Part of a small language model's weights.
Architecture: LayerNorm before each block, biases.
MLP neurons of a small language model. Each row is named by its layer, matrix (up: input weights; down: output weights) and neuron, and shows model dimensions 32-127. Each number is 128 + 32 x the weight over its row's rms, rounded and kept within 0 to 255. Numbers have three digits each.
After each neuron's rows, "fires on" lists the tokens most often at its 100 highest values on Wikipedia text that the model never trained on.

L5.up178:127131131101146106120150173122065112188212176099152165153097161152101148113081121102151147144170126156109179132063169102147095200109073129134128124077141124121109108040144141084130146136104126120090178156156153129100140103132169141168128146131130135109169129097094120094108142101086132087
L5.down178:136128156111107134178128085079102165129100141162146110143176141106182086099186111098144137132108186175160127094165066180121125127157153103125168142090171144151075146110158128187116129095150134119126132132078115089173060084141135127110152090159111117116087157118113186105115164143092141127
fires on: ":", ".", "der", "ct", "unt", "ver"

L7.up195:081155153102145160115137079152124080119118072152127116167139132068121115128127151157140107158121125146156112095162175127081109154171134096086112144153098168085121126137166112144091099131224132124163142153200150091170148129177110121098047196094084136195090118151175104133133140130128119153
L7.down195:177143080084166102177167131080156134134116181183106138186162082075095121122189147150136109122135141143102089131064131090167183155095121101158112125159129125124115130064129145125134078117118176115129109120081161133083136081146127082152172077111198122158103103132152148110118131063111099170
fires on: " T", "il", " a", " ", "ed", "e"

L7.up457:165144144126098110075137146095063166124139135110085126176159086145061132131106161087162195171161163159139156140117127165112125087093133129163096146157067128107117104137169166130119148150142155122191149077061106122144135082152119157154139159127149085078143099171131187120162152122106106140
L7.down457:126123075076148150028145128147097108111166142139110086129108150127101106100134108171134163076116083105145152158086074143075090130167149089141157115207130125074110143128143129120174202140123143097099113166062133112151121125128129072132133119090119143127080129092089101137161127092101170164
fires on: " that", " the", "y", " more", " which"

L4.up224:123143136144139130126100108205135159084135141109120108199138140149092175127087062175097119102114112175171141120064099130083170079168138127119118136123092169132103175153140144162118172164120081170129100125109150101071178158147189174098106101101158074095071148125148098168098180085147148133
L4.down224:081091116154108126111104099168109194100143102154145116090097135115133120123103142154096135130151120163061140146167143126167150051067127118171099109086131125139118082163144128110077155170160151151144138124128128119080133144115130087132151123103073184153119153160050115103135106086208108114
fires on: "ed", "et", "age", "u", "s"

L7.up384:110125111120149154118155190137139067141193081057136143185160149178123079108091165135146150127113116117144144141070133135076058109169165170157131102169119124101099116111122157131097140158099112142135166117182128174119142115131102188075138064113132144112126168117158063118088128098176087178
L7.down384:153097161107186014059137102181199146077131114167098171089077113113132104119107109133113166084124151127086111195151121087102167108107106110112156095162179135125165147149134135123158161151102141155111100126162159104188131088148196156141147151141152109161144154104096078203097078115081120175
fires on: "s", "==", "'", " century", " place"

L5.up159:167094183156130150145065127069140113129113127134095180110056136098119082131128148147160179147141173162094153169141127125118160141108114107109071136108115165063099099148164131116099124099112193173098121089125120139137184093155143125138102156142133165113143140023148165174101105100133166129
L5.down159:165145131132145128116131105082164094124113134162106149202160114168143166105106108115129093130161142111103111064149135083146081068131169098116144132124148083147148112115139153192156138118103134173132119157114098119118211064154174122127185113147124123123166146152087155106139090125071129201
fires on: "il", "da", "out", "leg"

L4.up155:134097166090102116096157114199154026087143143126143161112118161085103127178133112154095137061126136149134095148139119182123145152163135114096175089129174110101106103100105115133112135177146118201128086227148164132144114095107100160169096103131152110156162148103133116153147167116161130097
L4.down155:167160102178143160165130120064131169162200169066074124080124096141129163120148112113092162059104123107130118130152162143128074176130118162102179160181119109058191161134135104145115131101121107113148139103129104142122167112139112096167100081149112189088083174123146160138119138155087138139
fires on: "d", "ne", " f", "m", " w", "l"

L2.up140:088134167164057161093213090112120038129145067131141118147119058116109162135164093170177134139073124174144161097129110125138152144094111140141129130136140146151149109077133107096169119130108111150165151131169171134106121165101157170119154128141086142152115135101203144169183086092116140119
L2.down140:148098100142102123212151130159161150165161080134105119097132115143121124152074094138136086097075128166129162110119119125160122115120102179105137193088087126142109142078109115102118113142068199108121146119148107205125159156125165147113085138106166076148134058136176141190179105184133086161
fires on: "am", "ad", "ph", "om", "al"

L7.up249:096101119184092138140123124110144113171168158080121184096103089145106105187098112127127112189079096104147111187071119133179155127086170180151075077157117100075117111210110178162126155126154116128091106158131109129148119160114157123169166104099124113090096083143112152106168128156102157179
L7.down249:109111120063117114138145141093138097126102104081090067158110107141133124111179138153174076078150144074110165106141125130119161071131136090103212120094137130088147179111124075129103077139115196153163141142140201104096081155111090132163188170132140105149154162132131144177133133126109113103
fires on: " an", " An", ",", "n", "en", "or"

L7.up185:088122149127133095156130113165123080138151079069123145129175132109108157088147120100107135154130062153175169112176075160164184143138116125130237064095114114128102181156150077136146118120133171098150125127092134138106083083157130146146117154141129207166100131136054116116105096110177140089
L7.down185:172069145124150146118127150131124117146138177143161031172131192161143179123162048157118135088123100143112129099170127132084162190085122085099108101077134121186156108121117169088048117120134176144145090104113148169109141152123173156119114148153135074075142119093146156108090177151122156147
fires on: "th", "g", "pp", "z", "x"

L7.up319:117198100162193163121184178137117078122169115097130156177121117154079132155106083095135110083086127148122121168186171096150189103100105181050154175104146112107166139100061132103097113133121125122142086082153103057148178151127114144178096086133093123093116119158110123099140084115119104138
L7.down319:145112146113148127143113132153096129128125196195161109097137101166141192162169147144161081176131134109095170157086147090076109125203086116115127176157121097108084078151177082153116150132149110097131159076107170129106145152199124131086140099142130041128208120106155128185115063167134133119
fires on: "E", "F", "e", "we", "hi", "f"

L5.up369:131166116120141097088205150095098117133123177129123111125121167143113117091137159110076170147184117143190131110123116093122190119061139148054119106175171124169135150147127103062134092122163121183125110125169159074113069155122086169076112151104135078140122120111152122146133086095111127100
L5.down369:140142130064098166068135165206134081146102142122180100121109135085145128143108122119133115096211149169115184156130131141123127097122137132171121103119077102087118132111093141164110133130143142133160110098103112086065182148059165145114158128162152176131108101107153156111169150099242068129
fires on: "n", "us", "c", "v", "p", "ho"

L4.up423:118115143137111081174132130116186109141158087138113103133174115157145106141106176107188153175138084161160124129101202084145181101094178143196109026115114156140107162115163141109109121115180104136137056172151149155147117133178143166124139081173073105092086140157085138159156123101135133163
L4.down423:142133091057119134144128119097146144180151143169122061125099126119123112220070117157125107097111151079098100102091101126129170167147170146062158142142172117178126096094111109133110109130074165111127157146123133102106141178144082092123153094147111118143153084119128174174167149091149131129
fires on: " An", "or", " represent", "ing", "n"

L5.up90:229145155127143142116132116151159122090081112070154095136129088072143157142141086102147132163145178082102121138110114130128103177135135094130119125178148106183117098175139171200175133117127162133175099129160134142086127156157099149134110101146090133151103084115113099148173092084090066112
L5.down90:078073066147124072174148140089120157107177155071149155128167138167121112166154106105111159106102134175166105166134111173117101096119158138118109136133134112130091137111119085111097096153115107166092149175089128175127156071140112061109155155130137138074085103123145057117129155103185125101
fires on: "ri", "it", "ct", " Ni"

L2.up307:209095161101107135154122175127088146151098125142110158164130161150145083171154128153138103136075156106120104131087081144170135098099108128113086138145137077119125089145133143087111133124129129217078121113064108158158121119127107103133077132176084124155089162109193118155142155091101105151
L2.down307:169107136160120111079146144091126147108095171191112139111131041173141116123156084128138150117145133119165104138157156079141153193170170125155129104099111137169210145150083082141121136083113103128182126113148136171120108149163126123100141120131103130157060102079101175180146160176082162140
fires on: " mi", "ize", "vi", "qua", "ative", "ma"

L2.up350:117133109114124161123108159156121085132152125084116136138100142149156098133086107135106204076106152062162139139161155131128098155177156121092126128039176136160132161146135120145126149138156120120186101153196182110155116108153093117192167049120108142093122125133101096102096099090119072123
L2.down350:103175150068156173166127116101134152118093162103130081157131187115056109125114137130153119146120095136112089131119149098106118094061133070117143185058143058188128102136051145140172067126163116122100100122150099132122123143109136064142115169132103146103141087187142153162117166157173121107
fires on: "n", "re", "al", "---|---|---|---|", "ve"

L4.up135:166118129097182125186068161076155191177160111083144088102060106097137141120102122150164137095085127078069188140073069182154108163138103153101161141110111145109215074090118106125182138125116149178117110092133117151134134115160149124113127113112165102069172115096106142073137170099109102121
L4.down135:116131059165106138147168099127129108171102136154074111136123182112129137168132103154117103162161128162146118167167116109155139184157122158178145123087161097048134156109157158062117103141136088111142187123166151153141114150126041125135190111041078116082131104132154118156134102094145147112
fires on: "el", " Australia", "y", "air", "shire", "C"

L4.up287:143101069140090136086074133180146089105108089119058143121163136139130137095244138154135162188113171090091110151081093100118120144096084156091128169122146115161115114137134075131100138130148194192134090097162107131096150144142095149126106155155139141152104142144136126094159142144118133144
L4.down287:064214147107155135184146129079161132130094126117181074132108136105137128207110131138116101096155128107163122179163155160128075179087165147082121155140101119117182099123136155104113059134135121155146149070142119165108125128141117078121117152100112094104200136073086079140130172084100134102
fires on: "ri", "d", "ion", "st", "it"

L4.up447:122130104067200143123102109081131090164131114101172097157157167164160119016165133082157116176196108157141082166109072130169197132117096161108096153141125082117123065098105209116146094182107173161084142136117134167097137141106122144197134205129135136152108115112170104143110073066098120126
L4.down447:160147145192150080176068140136142145132113082148110097140125085139120090147128166099148126147134167141184132132090111076093162153105171154099110171087104149116073131155091156153091101123168148099152089163101099100141146104127106144125125187146107159142149169145060183181186178128080142131
fires on: "di", "ho", "ic", "ci", "'", "ce"

L4.up338:151094143124093175098115134104139108119112125125180112045076047169158176184106147137129105140132113099082105103089161139121174138155158121172151068130154096107102146154167085064146110161149170115149125157108171136107121155156194157196125118151126122179124077201130122095092146138108084188
L4.down338:091154068126120120131103088119164136151135066080130159102110156142133148152103147126161151144093152120116163089097119159109073136191107116163142200146125097159121141132108175124115092151108225068081089123118166076112198139114121098111133137143088103159140117109116124184092152157144096056
fires on: "d", "-", "c", "b", "at", "ib"

L2.up145:138156135115131185205143146116129180121132082054113113093098153118152104073113158063123121114152115108114075161135060179166117131095090126173151123172119097111148111155070108122171100131109171148044133154153130100130114122123132081172165142126126139086124119096141174080125122100171098132
L2.down145:160076112159115136074122095075135131152153198107127104141139117085154128088132173133127117140153147139129153075152136159110087110093171098124204111098143111108176171100119142148124102131101126162145129118170132138168136194141102186138133089098107150168109186127094074142125148102157062010
fires on: "land", "en", " England", " Australia", "shire"

L7.up511:117133149135169122100099150120073100144044142150100168103100097160136086128132144136170123101105111137182119110094138138139082125117128099129141158130127103130173188143162134147153101172116102198057119125077118139102129094099155171156123180196105118172109084135096150164048073116173058136
L7.down511:096141122129115120137101075152124171157124124102204120153212101120179133122150125112161090159128141117072111158171082113111112116171186124114111095159157166156099188151118140129119090131155189147070107177129115155116182169142156102109046153147062127101126135085133123043143136108125139157
fires on: "s", " |", "e", "'", "a", "n"

L5.up124:071185092138111090158070123078165117109103087096149075138138145106167167177112139096115117157159165073112182145149113123147108097161109112143165067126127181158132160113146149083167130149160145163110133073125155138115134157142116170133094145163101104132097151116134141140164139121080154165
L5.down124:146113138164106135094085145157140206113080110103066069157048104097120108092073180141133170108136150157104176148153138118114139168147133139087109104157150119077154054119087110067086100141115159104204115148162144099126113086146136121097084098146107169104149139171117142069172162162118112157
fires on: "ge", " life", "ri", "o", "ni", "Career"

L7.up327:080083122125136106086139092122150182144137141168120135153049069126139158194127080070159133176101140189137146172096076126206100050139188156138125158142105168088155134161120132134139116146107131161129135144125153143130170082146099145141066190150153109145071098140110116087153109122136146165
L7.down327:122143091082166103100072117142130112171113115125151052159148062157158115078103120168162129125114137078173186110153115154075145135098113097152196184169125145146091128086139137089164136180112073139139102094140150128149114171101172143162139127118165156115152132097137128100108087107096125122
fires on: " which", " who", "al", "y", "ed", " the"

L5.up29:165135105111139104089140118135132077143051115133116106080103105106130099121101149119177107129153090055090120136111169145105152106140119104121179121100135170134119117108127123114147154220145126078130146151165173135144123147174145172164123178104196139104124177172144109122084174109167080127
L5.down29:088159149127083117058086146149085177123111150130049090081143129146132138144144095130108089091134125151120147077146171117096168114144183075136074109163162098190214153111101146139094113115111161175152159140114076103121105134097164150134065107148182106115163107112166150124180139085101131127
fires on: " of", ":", " |", ";", "el"

L5.up117:155148096067099111109143157097137129133141063129130127146139124114146140131091081102196075148192126109079134151140117087103126099124108123162137106180130148088141107063116177091171164135135165139089117110095138133125161157114179142099114184153115111115169103112147163188121143187100165097
L5.down117:102159078134149108139064151186088212154112180127132114114105121137159157128121129127106112149137135147133134144070082140154115122116112167138214111095110121100143114065153052131127108085121156202149155145124153099091095193211139174092111124129115106139132087100174182130159109115159137100
fires on: "w", "ur", ".", "ru", "im", "it"

L2.up306:098148089173153109159152158127133120066167117054103077095176086104137161147128130172147132120105093127164170145132117161138139165072100078170131099096111182126211139159202190121165122139102171115141160106089077115134132134096090121137141112103094133152132183184159106107105103126045138116
L2.down306:119164160118112140109164142146176114183086131111156140095162097106171167134118137112106117136165156150121142142127132159151147066191167076151156124159132106102121198148122055089152133064085171119123126109083161135137111078089183089098163191130080112090169114142151044149153140127168122092
fires on: "ic", "ual", " gr", "al", " national", "ter"

L4.up132:186130110168133093084102138142135181116143132163110127162052150141116165102121147096148195186152141095129173175107132173099083166176147127089120109166122096123035098106121126150168085124216124176183123129116132148119164108162062147102139160127112111112121125088079126127160114111093117093
L4.down132:112204101089123107137161186162142091098102044141112147113166133178071051134126106112127054164102136101147127172126124119132151120104141097112071150082119117130073145129181139152142110162106136142084165159100156086141121124078157085113130106143106144079117085067118148087169105124121125105
fires on: "ill", "y", "v", " which", "and"

L4.up216:093114121117124127132128160150142138112130147148115113165164114133087103113085066136143119154091076156102100113106166128131151111129167150126108086103143167135094084167149159107120083121080148121145139135190188207149132179135151215176107061111129113140128104128162151095153086126114145103
L4.down216:118215061138129144148087141118143099103129136151143160104126077166135116171129190178113169130101122168108159132098124068114099158167105136132134187105087177103133101087155062101074084076154164149077135163118155151149106160099108056128074118169095116088139147092193168126149143096101103143
fires on: "tor", "om", "ic", "en", "ite"

L5.up432:146170175132069134131213104123119116083105123149130065154123119145151096116127131102185127085120170142124155129146094108215143143152104109157162121116156105164143146089135150106126088166107154168105062145108140135144101132123155093103158200122051150215070189124108145105148131111137120134
L5.down432:126091184116124135110118196107076187107093157131125100145105124154121161120118126087098179078103099132084145111136124120146083143105092161140206170143196091125093092110145038121125083159145138144168150145095160116136076139168109138144207139080116091133127128162101181197138119111107181149
fires on: "ish", "se", "ty", "li", " gr", "s"

L5.up167:140130118144088139087154129174112101123130158089135113201134149122128156080127123173171142185133124168161135106077186178164137134125164157131132151171168176125150153126063071136148091211141142071044100109083113079084150086096137141109190076137099127085074156100137127151092077083143121142
L5.down167:088101123140105101149141101037115051107086108154123163121131141084117078134104178050161147141100115093098126153205066127091150096084166068092122159141108125116148145114204140132084122122131105111166145144160172153121149096156113125151136185081153144130156117104082119139141108110167172149
fires on: "s", "al", "us", "re", " and", "u"

L5.up63:133141122151188211160090128070108103143113118093113149132208189111151152130059140138116070108100117074163099121134119128154130137073069123075159120086111160112173148151138127106136181144154128119128127138132114116106112200093200165148148144115124143150126152154179152093065129107137168113
L5.down63:123136179128125168100153162122192098104165140133170166134101104159084127080118124129131086159132103117126173149084126180098086092097117158118056119103137154109130080083223107086149143178137205132116091120147148161146090091116116111088119104168139112136167064130157160097148130136127141165
fires on: "im", "ne", "ir", "m", "sh", " of"

L5.up496:110133151158104100080128109152127137112111116144137180152108155101162109125117165117117165128149113169104114131088136138157115138145141138223139092140111135100111161118087150153089074136162079143116102080093141089219095134124201174138140128212086142155132165176072106073065160148138098090
L5.down496:160109192117130153114201127130069132112118144108116151136083071183123134175087116108154121104125118124099152139159112112042142056129121139131132123127061153120113166161126117106117122138150145090145116090089213134148158156134116117167109147200079143218180126143098087134118115132158122142
fires on: "ch", " under", " with", "s", " through", " main"

L2.up421:166127112082158121147075124123095144103129107131092143175095161103152156092088153212177175089133131123168118123108106133131125125128060161172158113150088126156101135121159153098163130190067144098085135125084161102118166148127101105100112088133123112152119105122108109169184057156100143161
L2.down421:059085134126109160094162190097118076134147148131180151065176120155148152090145105141122096072063087098104064121132129101147119085138201132155103135153136113084190129134129130194167141097110108111129153086162192149140131116138118102094186115162166089165161156114172140064131136062151099101
fires on: " Pro", "gi", "a", "ative"

L2.up102:148094123105163174158153125158096106118101123094120079134131080102103074120111149167145134114155118088109136117141071091101161103139140120121162110120131150095110082121236064131113187135132127147120131124118139075159084123138148135135145130133165103150126174198118152072126086174111117076
L2.down102:138162097199155174141069096120158149177171177109145137150118150095154175117166138103128116123082112113141146159111148167104094142153110133143079088156165132164145208148084146079142122092113114087155153085117140141132177091128119143097142175161100099108131089092130145230117154083116101091
fires on: "y", "ro", "o", "el", " Republic", "s"

L5.up191:109178160206117084134148159125114116131101068106207150168149165141136157171107118146176165115141121151136110079127192086144133152135101077108129130126161089132139124074182128105126172138150083121121122065158159118058110127079118117153132183137139095137102111119085135111132107126168152192
L5.down191:111110076167106231187146112106128095145099125133098103107164087109105194141105102105128147150117248116162160098097156121106134155106084165070156178139104103121097147049119132096094101133097173087143169126111069124141119130153137133183109139150136149100100124148144171180160128148069057141
fires on: " at", " of", " for", " on"

L5.up123:143196159145124123072187129114136154148142056103158120136138130075151117139091110062133080093112122158149140094060126159121124140124111129143106101152085167067137133160197134111089151072114143131094160102148159147179139080139173086147155144103134153124185193134100122094129150138168101064
L5.down123:126188116106108180179195165119110123138087176157152074081097148171152160226094151146124092089133104133124121058141084158120110112168135151146122127088111151153173159183112114174105110100130110166114164168154139130121155147119206082106106079194177020132107126148152157127170113170172119096
fires on: "le", "ot", " gr", "udi", "t", "ft"

L4.up50:077200079093153137108148112129150203148114127095169165151144144119152111101152097125141110067124166109106085096098111170087161119173103088105105116195115106151096151073123171144165083164120166133146072157114166136155135119178189102132129060156121040102112146126197128128179162070132151122
L4.down50:113069137128146073107163126130182136098111117126076149172180153144115152172134153108115144094090121112183093088173141091132138082063172105100111173096118087173138147123195145151145126166126133131143148096168058133081160112143097102113139153161172134164166096163129117154100141134145148123
fires on: "n", "age", "tra", "et", " L"

L4.up360:114109138102091067143177129104147156184171115154160096120123135143140108169113037112127127107188141136125092140116168216139090164115149137116089107168153107143109152118113166095070165134127124132148096119168158143156170128129129140209077114080135086143168127111140110177124108177158141080
L4.down360:130152166210163117119121151148066159084117152086158096120117122138125132076116163106154198104201108159177172083179119129226129126117143118092083134074129129150139113147094099081142198125108146101116187079165120121075157143099122153123169138126136108112180114160115109128121157109167073112
fires on: "re", "f", "lo", "u", "st", "ra"

L5.up74:089097209098138146087119108087079057101120162063112149151122144128114090150109138160042152145118105133118164125130222143108109166145114100100085107154147076148058129132169202123136162150189114143180132119156135168157163071090152146100130121110091159125178118100143141161076191128122131122
L5.down74:123118119123156121157099103157149136111150132113103074148100078084114142062101120100166149137091117100147141128067096099106100101116092144172183146139105127049088094112132135173105128106108170108170072143132118071107104152139158154111186126208122175104097110165105145185092145147150145098
fires on: " f", " a", " p", "ig", "d"

L2.up148:148166124087126186156162076101142207118135125096154123187175103114070096068071109158162102122128100109146121125150089092069143113135112106083115072150105129152094118143138104152095095090133175080160169167124127126101144117144109120070125153116107185105129167152100141124125127140189108144
L2.down148:153153160178174084127126235147120144117143115123131146125023145106159192197145132121157109096096109137068101127150140084126183206184113130168134117151111180105145115138118152118139152121051195130147107120166137073114126139159116150176121118096139099103145078098134118104149159111144109185
fires on: "et", "it", "at", "ot", "t"

L7.up311:075123147156186081131114157163090042084131132087117170213128118130106135075087106102153126143119109138080110112149094119113055144082109129198119132113103114159117162177092127154163139084134123102164130170133101097149114141078099142185088078101145088129146098141087178179130062130097158141
L7.down311:091205113145105149128108114146121152109110118121055142093157103086162144070187115109161067118136161113122119146157080173104124091115071135131127144145144101127092157083128190110134131094082205152090157108149095095158095206164122101107176145165119186138101110153101135148096116069169132159
fires on: "we", "st", " Be", "he", "b", "e"

L4.up107:103151117170157125117081148108128147125146167161152205091147082098140118108114076090130088125164132142122091164112179164126151103087130114099083141093159157137133131105164179115142160161132143118142132102096111130091120140123219153143180181118118078130102118131065079145112162144138148182
L4.down107:151139140161148139139098058150125126100097160109156048168150118142135134067101137158117072102114147088101156130073138206096122136120146165153125076145156104095095064109133176146159121115137096109138062136112121084130140173143147180105128056179121179077143125128173137128093140171103126117
fires on: " f", " score", " first", "wi", " made", "if"

L5.up140:175146160093116137079124132114134140149156100098152204113138150089137085089153114152177104095163150084155163113101129116071182121139147128148083124098094120086141166142203120146119110113152144114148143193105103143138180131184114108172094070134057145082187105122163070099071088142119172122
L5.down140:146112101094147062172151112096129115149099142123156086126118157205123136113132109112104178108122139163068132146095129171162123149125107154124138124142169095133141134112105118111117110163161141104185072119094114124050118135139082149182150188122118135134076132130138091138134142183114194133
fires on: "ct", " d", "it", "d", "ular", "et"

L2.up257:146125138103128164116135150124094151092126105189096120129092172073144157089156125112159081191130081130085115158166087101128120158147100109139170118159109114135147102126144151145154140103154092150150155103089170143081075160133166177071136122078106127126177102128136177146143130108091192110
L2.down257:127099132178116070114112095144130142133174114196085098101101151160187126142143045137162108153093161136156113097162186163147104136152134117134148150114125089162068124118180091117182193092054169123076136084067131146089110075207137137110153143162103079110104152104142115129090139175154129116
fires on: "as", "ig", ".", "ur", "per", "b"

L7.up499:085125109192091090130185166198086154152146176150114132130135088183167050113113084154119174144153160174171150085067092127086131127190139155094055102152172091132118186104126145122077088097147175143166164094164158121105120156142130139141167064137096136091060121128136129122117077109147096100
L7.down499:122102132099184089121097187088116123119122167148107101163114177180119109158131184085120116112109111160095160116173143112077114191163120124070125081121149151164096139113151102123153139128136114126181090128134132128152154177103106093096122136121149099139150042104113132133114109170118111136
fires on: "re", "p", "en", "n", "x", "u"

L4.up350:084150121194142137105108087139096172152111133207097123061133123100135097111155155132152088141139088038099167173113122129165119160118131178110065097137091111135154155118123116158119168191192196108078137123116110106136123117156149155129094181147143135183166179107077112087140118143159130102
L4.down350:116063142114138124130090174091107091132087141151086114109077113129079125114108103177138133142148164120147091067132164116082153115139120080098144116136138119120178078133133118136189194085172104070104123105192104113085116144117209145123136180123194057178149134106180159100114142154125112167
fires on: " of", ":", "p", "ent"

L5.up145:155155089087099104140141141131041160119091091153167066131141161135131103132136166126085184111164221070135071105157102129089160113090182114194212124139091078127124135102163164164127110124116133159089197136101125117132147116104095150167157179130072115117097178178123123102097137172124168140
L5.down145:123137113168112166173170185171113106160143080105121077138123131142149148174143084159133099102095134135101171134108099135132069077134172154082083125117194121097061155142094165120123100083162158089076097107139137116184159081112077083112134096107112083135162128158152120151151155148127133173
fires on: "th", "st", "o", "y", "est"

L5.up113:108126104123178117119112147087151100106178130093141140113101189124149064143115191099138130164116113176100150110139103155121084115094167135151158107132124093149104127122135085113087159217115151137108140145150150144161160156142168166129185063088107121154106158061115128115115130118076109164
L5.down113:160112125117152140026119113128091185166134139180127097122177111222157146095066169168120150084140116160100089169144118148079126107081119150097082144162115160118114163115116129134161136096138148177129143174058154144147146109099140091130172094160111138124164127196089181134177129123154160175
fires on: " an", "il", "to", "f", " the", " An"

L5.up125:119128136157116123122179160090105169108142199115148137169145053135155086116234177154209161096128146113089122141181129196124133100131114088180146133125139113136097128151150097128146124215097132116107120179106137116186162142052114139124079102104120080129142198148131098071135063151108148121
L5.down125:126152098112135192171126076211101115078134133184144096135149129153181124136169165127094161216089164102128106173144147110118137176110145097132133177065198120164098160082130160133134061124126122120146104144126133096171102105126109154083076141099195210139172066082123119162176110100125077139
fires on: "e", "se", "ish", " Se", " se", " trans"

L4.up134:115116129100135125168125152135108098188099150094128115129174082147107166095130177134144155063132139121109094169071146094132127135128166142134087138129110167130070116122043121117173117164121077080082098152139139138157178088072172169104113148115116193149102114127122145109061136167153213127
L4.down134:136167096118155093121206131081139118108120110128051165115119158119140110071119139097159044156122139137145131114145138163088125124087116075124154137175101195088172160071205126098117098123134155177144150125140181094120087184130155146166125069112136102131135111103129089113110091138129157190
fires on: "d", "ing", "ough", "od", "il"

L4.up421:162178177076127106109156126070149129089156072134138119105134191121155199086096114150106134181182141145188056084138101099193140124094095118170128123123121138119138143120122075086130129113126100134099189139101166143092162164068128130115109102074125119166120099100154148171159100139131153114
L4.down421:130136111119063088151154132153129147113154147119130110076144138097080151147156131110142097134131075146067145086174126108131118139171115083141126147127122066112136131072056106157093143107087136183105128132124161117158070117127075094137090126114114048103144134105085145135152140223101129091
fires on: "z", "ur", "en", "an", "na", "ga"

L2.up463:131080098172128109153093112174130117097110116104165145112129102090132117120106126153104121088095109189135112146121112126134100136148114121173149151076147173122105171093143075094161145118103137113081142086164174098139143045095231184135158154156125159186120129147117135122106137176174110176
L2.down463:163136084130173149141166170116149080122067219129169174220128069132081172141121094094116148183032161105120171089179106136110127080124097109090172088118069100150128113166079141115100184110094097104151150114102151179146106167135133129117120140117095135117128155104104109169125116161098119115
fires on: "am", "s", "z"

L2.up196:163154130102150107107094103133185119120089095100158180107103058120151168146161135133134078139143172127074068125126092185118145125065153152147153149102133120124100093137138090127139178138145180157142048159112045109136170099100156124105099149142138098105071125125149141093144106190150163145
L2.down196:096118119133083154152173147153041135135105115144107120091101132141114112106139164177133178136100156112097158109120141148115101110128109123131119145086158042082111159183108085081130176152112104115070101039148164167239079151118111162158114117112081126150099134126128151148168128131069125143
fires on: "st", "ing", "d", "al", "ol", "ate"

L4.up220:103104196102172108134133186110079140129067136124147111223113124164169067140099123087103158107141155130133144028109102177099160127118156124094118166123118116092137121187105056123130159117191119182125099095107136146100114159076111193116177125104126119119125154139180091165099129080139093106
L4.down220:157144110190116102083123158133163133191086129151120115158124119131120176038143041120139092148134166102136108127129132102138119083177130097144149162123177107132130115145140150188148155163129177128133090142129106121150128165136100098113129114138128149084169093112129148108147152136194119088
fires on: "u", "ic", "s", "one", "age"

L5.up453:159129072064168174129129146122112158103166135113115181123104103149103156101205093108147084119093053154133166062095187139160089147139104160187143113107130091083137109109120102170180156142097148095046184087105157082157140182133130130114105124179116144159105150107086124052083141080140106144
L5.down453:105178161100136153064048150151083102112129156159160164171121114122160134117113122188164150187093146120146139166113114085064173102106132120126097139096145169169101163183165097121114116121118100082123104131146134107131144115176124100149140145087167117160137113165157109168104152170128107136
fires on: " for", "."

L2.up153:183136128116137132139090157110137171129157152097174153134135077124068166090161169137093126109076091132139190099068179084141108093108075109131147121113149131059083155132118095161102147121093130162118097105118105171193218178115125149150078129125122122141135086159136097105131124110144086164
L2.down153:092094137138152121143118109111102096105087120144162175123142092093177158133123143157160111116096146147144076152150083155090106108180168188141151130155124117154158105096100132161162125110135104106143143143099111112116094075177100104081153145132097165174152100123086130134150165121117133131
fires on: "el", "y", "ep", "J", "hy"